{"n_layer": 12, "d_model": 576, "n_head": 9, "n_kv_head": 9, "head_dim": 64, "d_mlp": 2304, "vocab_size": 8192, "activation": "tanh_gelu", "norm": "layernorm", "norm_place": "pre", "norm_eps": 1e-05, "positions": "rope", "rope_base": 10000.0, "rope_fraction": 0.5, "qk_norm": false, "attn_scale": 0.125, "bias": "none", "tie_embeddings": true, "parallel_block": true, "extras": ["capped logits"], "init": "uniform", "init_std_qkv": 0.024, "init_std_o": 0.00491, "init_std_up": 0.024, "init_std_down": 0.00491, "optimizer": "muon_variant", "lr": 0.00172, "lr_mult_o": 0.683, "lr_mult_down": 0.7, "beta1": 0.93, "lr_head": 0.00581, "grad_clip": 2.0, "warmup_steps": 200, "schedule": "wsd", "decay_fraction": 0.255, "decay_shape": "linear", "final_lr_fraction": 0.0, "batch_tokens": 131072, "seq_len": 1024, "doc_mask": true, "train_tokens": 900600000, "steps": 6872, "dataset": "wikipedia_en"}
MLP neurons of a small language model. Each row is named by its layer, matrix (up: input weights; down: output weights) and neuron, and shows model dimensions 448-575. Each number is 128 + 32 x the weight over its row's rms, rounded and kept within 0 to 255. Numbers have three digits each.
After each neuron's rows, "raises" lists the tokens whose logits its output raises most directly, leaving later layers aside.

L7.up115:129104099148151085120110085109116161142092139151127137092157167124119085103140133155076191181092120127139152207149089138129170157144058119088136156116132159096112159191077146204119163216117161099138076186085159177139133100109173139131138099118151132059164108126162101164123125087137081105111089107167094100159159131130106131157120160146182148140152133070144118114125080161100153075108
L7.down115:154169105161106115177099098107123129112131150160101102117080186103096151103093167141097110137165106139125189148092110103140095179080138093158106162178143166163153154088093109193106093178191204110200152059072145130120130128112136177130124076155161156141095108130144114164143133140144124101198058135105136122124132185118072115081100164121145121118138138155156120133132163085103093128098
raises: " friend", " husband", " father", " debut", " career"

L7.up448:131155099111135132076119128161159119129114126144136105071096146128166104106102132100106105148181148112131135110108084096152123130189143173110135125083105096129133147148023104106162110122179099109085166161131108151117103144090148121124161081104128172111122101094149210130177105137153118171069113128150095122179097115133099174123125179124164146146138146123165107123145084153178079109135
L7.down448:151131102153113097139071132104108086120140172130128142129097111158083100147069142134105158123170103034127181142129153169126128178177109131090176132147075147095154163098135119176061132132134061085145157153096116136076151061135121166111142086142115132156177082117171129103074121152110188083114163117123142181179144092159139167087109092186097160104180100126098142083090138129117104115112
raises: " the", " a", " an", " this", " these"

L7.up158:096142114111050077113096151160156103139180107147158110149127173089171069129125158093094140123128157064092113072148132167163107126177163115071080103122109079104127147165104136088153130154106123083124135133110118066094098171157180092137090149000108138138169106130078180109102118111097151083088122175127200132127084062179147112069140139168177114111109155136137088126181121149136140113068
L7.down158:150147097113042121126056092104139063144121135113115110115142126139060125124107175124134140104104180066095133081125148164163135172121110168117157144168081135094165066132089118100202101143160170164119157130108173164076156059153130207138106102182158116129143149140123149075061115133151070128164147147156163165194103096108119188112113116185101094123119130169136134090113133105121078112134
raises: "fully", " their", " any", " these", " them"

L7.up2112:126140085100105136083135070138117188119176118153159114142073127153179116139101145104169118116146057145105164169155121109157082114142200103132163104122106117119100097126136190106103157182147129140171067099127123119147106110151120139032169129111161083159106112144169142177128210067133158177155121157139094140191088104101110128156202066137105162129114076168109097156085193116151134121161
L7.down2112:033131148114140152144162112119124113097112113168103127090186121127121145103089174142134102146089127155110072078158149095187157061079132146054174118116139117091142059098123149105118103106094108151091054115128115090120105077159113084107146105120089123130120115118134157132132110051132134136209177144075175153153146145161116159162138173116128116095134166072114119138142134188121008140116
raises: " \"", " “", " MF", "ua", " FW"

L7.up712:131092090123127133120155090141101117160137114135147123121060176090133155120193116111061120121121071086112107188141104159144089127118151101190116130149189138182123155117102118077096087105138136154103092117119101131138113107124134153093104119094122084164129122101131085114143139100069147128126079182134134170182141138067151123104159100113140082133118113134158121113125124168101090064134
L7.down712:117078127144065099107178144113099154186140092096195107097064128130113068136198139109154151139091099165083141118131201143177157098108105181138091060121187078119103133135096089113077186175119125136093132114086126204072076165103058106120088098156112093123079094103140080150177175133153191088135155175075123091168163215148108147114153130076113147056134091126098161140105108157095152140134
raises: " being", " were", " are", " include", " having"

L7.up1897:114132130149146119130128089122149139095102097191138136141123163208120116114027120110149099090121182087102129177177075183190081186093122138087105156104144121134115086110171101191129162075135122068128165150191155143137082172134125144179092069089125101114112187116145090075135144098093175178146141076124117143163119141136083209104174152130096103153153128100104118181096114164117181135119
L7.down1897:128126164116173150208120130161201165133094132199117143188100104163093150102104123093133132150141183137155095160131109157095113143152156141118112137089136143145073131206201071085072110141145102108169139183066158061118077132162146152159137085109112143077138151147123156127218101083149136172075097078184135096169133114132129121088158100103111101112116160096132227132136147136082183103139
raises: " known", " called", " referred", "ner", " became"

L7.up1107:161076120082175114182155083162138155114103137146116065110159173127112123107120122084108156185116143112177124133172151069140195143117124101087071147096105161158166164146161117077230192101131139078136081112159186190130124131142120191152129072072104157103135155103132123112162154081186119088115156244095157070139152124141082139136169118124135139140147158101128107139158133113080095135137
L7.down1107:130118177093098177107136071164130111123108106144121150114097121096122148091100182138097103080138143086128116144147122071133163171195057147147172139086113114173090058140164121173071188110068128084083122112144094115143143107117152108079177216147128169165075161120127110125152112156137146134161134087159124077109075148140172163074109142127115213076107126149111104122137095109145109100115
raises: " such", " including", " include", " included", " levels"

L5.up93:137177143089143084108100104170116102111098138115082098160110148114112063134114178169110105193103105144091105131112093167099178101137102090150169157155130037088136133147044160079129130150165073122166118168125168109179094121130049133134126144120146067134120126106090108166193125189111112106098137113115145134154066097165125131166107206142129103126202222163130117122132155123150154129149
L5.down93:113111099060185098109210114093151114129104103080072070118153144098122111148136153149173113185122154116154144149137092138122094147134172109165121153125136043033128150136088162138075128093093061186138083217181159125176135156170113155133147195111130157162137157091169162156176091090129142142099156086081107113163161104147122145171135121115130152143148180155035098079151073115111192154173
raises: "shire", " England", " Scottish", " Scotland", " Borough"

L7.up260:114074103126130123187147182126153105151113104138131144145063188124163134154084156133156089048138126102143148117109133131128115134076171194082081159133169223137148157122084135068154080126165151118082173107080097139087128160167106113124148134112161052046132177077073162114111110172172122054121115159126153106159120127154081128149192126143088069173186176160132117066141109120172113085184
L7.down260:166118094132145125128119116132167161143098137095099194145129122110109125136116092127127074117141149142141200124115206117123124120074131117125072120139120098052121099096178115145157161157099154167118157100110107201159088124117107115122125148128138104180136100124124178075130092144104121118166131122119126093155094117165121174128115141042089087115139113113108178123068184121116079163137
raises: "come", "ition", "ament", "ness", "track"

L7.up615:118069133105168124144141069133162166107057098133098084084151116082138148135094164123152078173174149122120145122140100119177142136099134160141161132117125183156140149081163096148087139095145136095126100139075148174130052104132142117161082163078099206153124140142148111135133053096182096164086117126118069163141193159162109113188131171086129132131125165136120135137118080127114100095152
L7.down615:098105161125168115125081125110142114114193173096133147143178079081098126108152099081110120096182151128138161157049138142113143149148159151125166145086097139085112131138084104115114081140134100123146138166125116145101169045153139137111141182068126189205145081135139146101111168100147085115123151089166106163221156129125072111140075085180095152130090167121107074167096103162113105101137
raises: " he", " she", " they", " it", " his"

L7.up1788:131107129112187161149141146181103202096118116175191112139154158099135164138131129071149168161147122125154152165128156128154174104096177155139124157149132107166139105110152137125138133189146103091145164135115139137111094141151159158149086064134125096183175102109118153187212149151154148102104148120199078156110171142101112119159138133120124113108142159156112137112167158128146133130135
L7.down1788:127129108102131165179123110178120187135125087082181139158117133083114155158115104119175165128138087169143113157121156121121137126119176114123066139108101109114059132110196168105052175174122149116166112075114169082115149198129175120146118169110142132133136126097087139148183133132171153106093195128164120051106115153090082145118146099153147130133120124155160122155131178096171145109184
raises: " broadcast", " Television", " television", " ESPN", " TV"

L7.up1555:110157133122089071131108155090137148099135109149161172130154127145154088147098135192100119105093130118122116131090096117109134111147141144115106127180156107065116146221150163070139175184111104089179157128147119102106141126181147139157126147101086139145137134161066120162113110146143069087141074152044135160104138085163063122091173181206166116120088182163163102138106104124116165110144
L7.down1555:165192123133073140114091104124084135107167142143108118113121159174051148127124155110130130124156169108102153115122123141138141195154120136063215084118104100128159066095059142147157081161151133125127177065105101157026128083105082133111094110187191197135130090174134118108100100133067132132120168155165111170171091096142113148169154178202113151121089104092103058082141141159106120140077
raises: " him", " them", " the", " their", " a"

L7.up528:150158226171091156108136129148082153111089098066168132149070119059146110133137109162080125123131123154088094157058166167155127102139129126111189115124134095135118112089140142119100077138145126116075148146071134140096128163123123096139176106093143161159166158158154135093158148138096116180123069079124124126084121075135135085136136168066056132117102124080087099096088123200140121095074
L7.down528:102117147134146152104149077111151095165155115164135125188115120085105137173127195110069109149199141095044119162146107110210117108178127114115149129090145114122151107125079221063113107168166116119080113148177140124145089117153096134130118104133142182122145136127143125125142140195167121116094140116161158142122189087172132134141152086161114157102098099102167117143110052141141137116170
raises: " they", " it", " he", " there", " she"

L7.up924:111099159137143135161080132132144102150160143086149132103090079068099147112208119164150164167123162104099099116108122170118134104093166133129142080140128110147165145105108111137068106166130160091127110089209148167115107155160143093117137084088121164147104079101131102084111149170078156099153133099133125147134141115083173154150154096109133109177135180168115098193093104134086146143063
L7.down924:107105159115084071120170127093172121143143136145110142135132072180125094191180139120119132106110168129109084154168101142088129152087121146157148065168114131141132130088135079169083136149084050120134202125204146098125170151168074161152065107099095125102138147103111140121111140069175147087120096098143153119131106135150179147097122162131154147088161175124112152125148136119167139102096
raises: " were", " are", " have", " remain", "ons"

L7.up527:178140202079117173154168106158142165134077103135141109096077162105103132121147130130155144112106147083132095148178108116104128165121148099083183190147144126193124126060130151136140171094145130120197127136115129155127153150162171210170172090145125137191118138137130153145156100111155119159097111136143148135098147081149123119135187122146154141163159166110162155132116034136132146049212
L7.down527:120131194114102135088103093161239106119152119053102154091124125134103133150171132134135153104067147176082145147096147106107146174136107134163116075209138125147110086111145042141000164168071082153131118169088114178198102117116128190181080068133098159110161121084155134138142098169130093121126120113196122089166152137135089163172116111136069147131116097081100152149122115123144148107128
raises: " have", " remain", "ria", " result", " continue"

L7.up1342:110141168070122086173158117138153169124108178079134119161124145132134125137103140107130135152155159149093156117147078125128152085102101145125105165175130137146139148162188107172190161156132132076116112130179092044147138178096159090109090123100141163167106086156087099144168077157144157101166192153101128128112169151129165131092093151103143172101138165111143123164095117070114077174086
L7.down1342:132098133051135159155133165155134101108065148127140173127144099127085145131114082134108147118117127145147149179161139101050137088118104126151146136153077113129104108097149102163078139144076098151105146138131201148181088179164125087124136130127085141165118179085127113143188112139122116130132194145123106110040108163109153141107144110068151096131172192131125105143108071099106064185141
raises: " were", " are", " include", " including", " such"

L7.up1716:111084113095105190103133082098183159119084174090142063079116111139180183108169122071136162106144139111126206118103096223137095148107116105102163147149106105114109124170110120109139147091150140170131171142224126111089070173131088172119168107085082152173186160094087123081136163140145113124141139108077106138100150076150166105198141140102168211134107155057113138126130175138130195120096
L7.down1716:131103120079145122108175059064161112142097128078107076082123102101100115166161156131125136123202149168151132128082104138092114157097172125089127110163135073075104130139119123102064156102102181107088149148153168159122169153124009151152153105088128170125170107152167122065102138168188074074165189161097105160128196098089123164195102131148125212131106113054144157114160118129119184082079
raises: "shire", " Region", " Borough", " University", " municipality"

L5.up314:122168149100060092150049146139093101145142072143125113142164161102117074166124115130099124102129102198122079118089142107089091106155135090106127169156150095059106127121134089094110107176129173133185198095159169083107077175087130122153140101079094113137108150138070177122103074148134105148112099134104147168138098081152130149076128138119146118122116184188179077126154158141079146128057
L5.down314:149132088141061120124127143123160093093145102117103123074121133137093090129074139109148116162118123084108191125146149100162115162134117133105134102109092107139165111157109146094020123156139119087145184117054184159067114157087149113094134095128125097121098106163144183093141103176151069097079186127110142131147130128182114131130178136165153180113073169147089106075123140136065149116109
raises: " him", " the", " a", " them", " it"

L7.up753:107132170125137098104118102120116136150197138112139060109149143130160153170172127066110103146141128142135049162124084145144159149081171141148121147139104143131126120059112140094204160125179130123181193169056139186119071127102129059166072149150154131169153121084200079154055095087121112150110156103190088091095121130135119158081124146177195151142182121150115129170097185086130154150094
L7.down753:141122177103152111116140133176123116137118125142067078080152146168138155156128220097106125096116152101144077125144084094154137141121176154122147151124122141112091113101100130086063164059126158100176140146096120090113096109105104083151150168111086147099145162074122086167110147139127084144078135117134125053118153173136125074124089164092130121149230153111127159125098120099134116171135
raises: " honor", " medal", " statue", " Succeeded", " arms"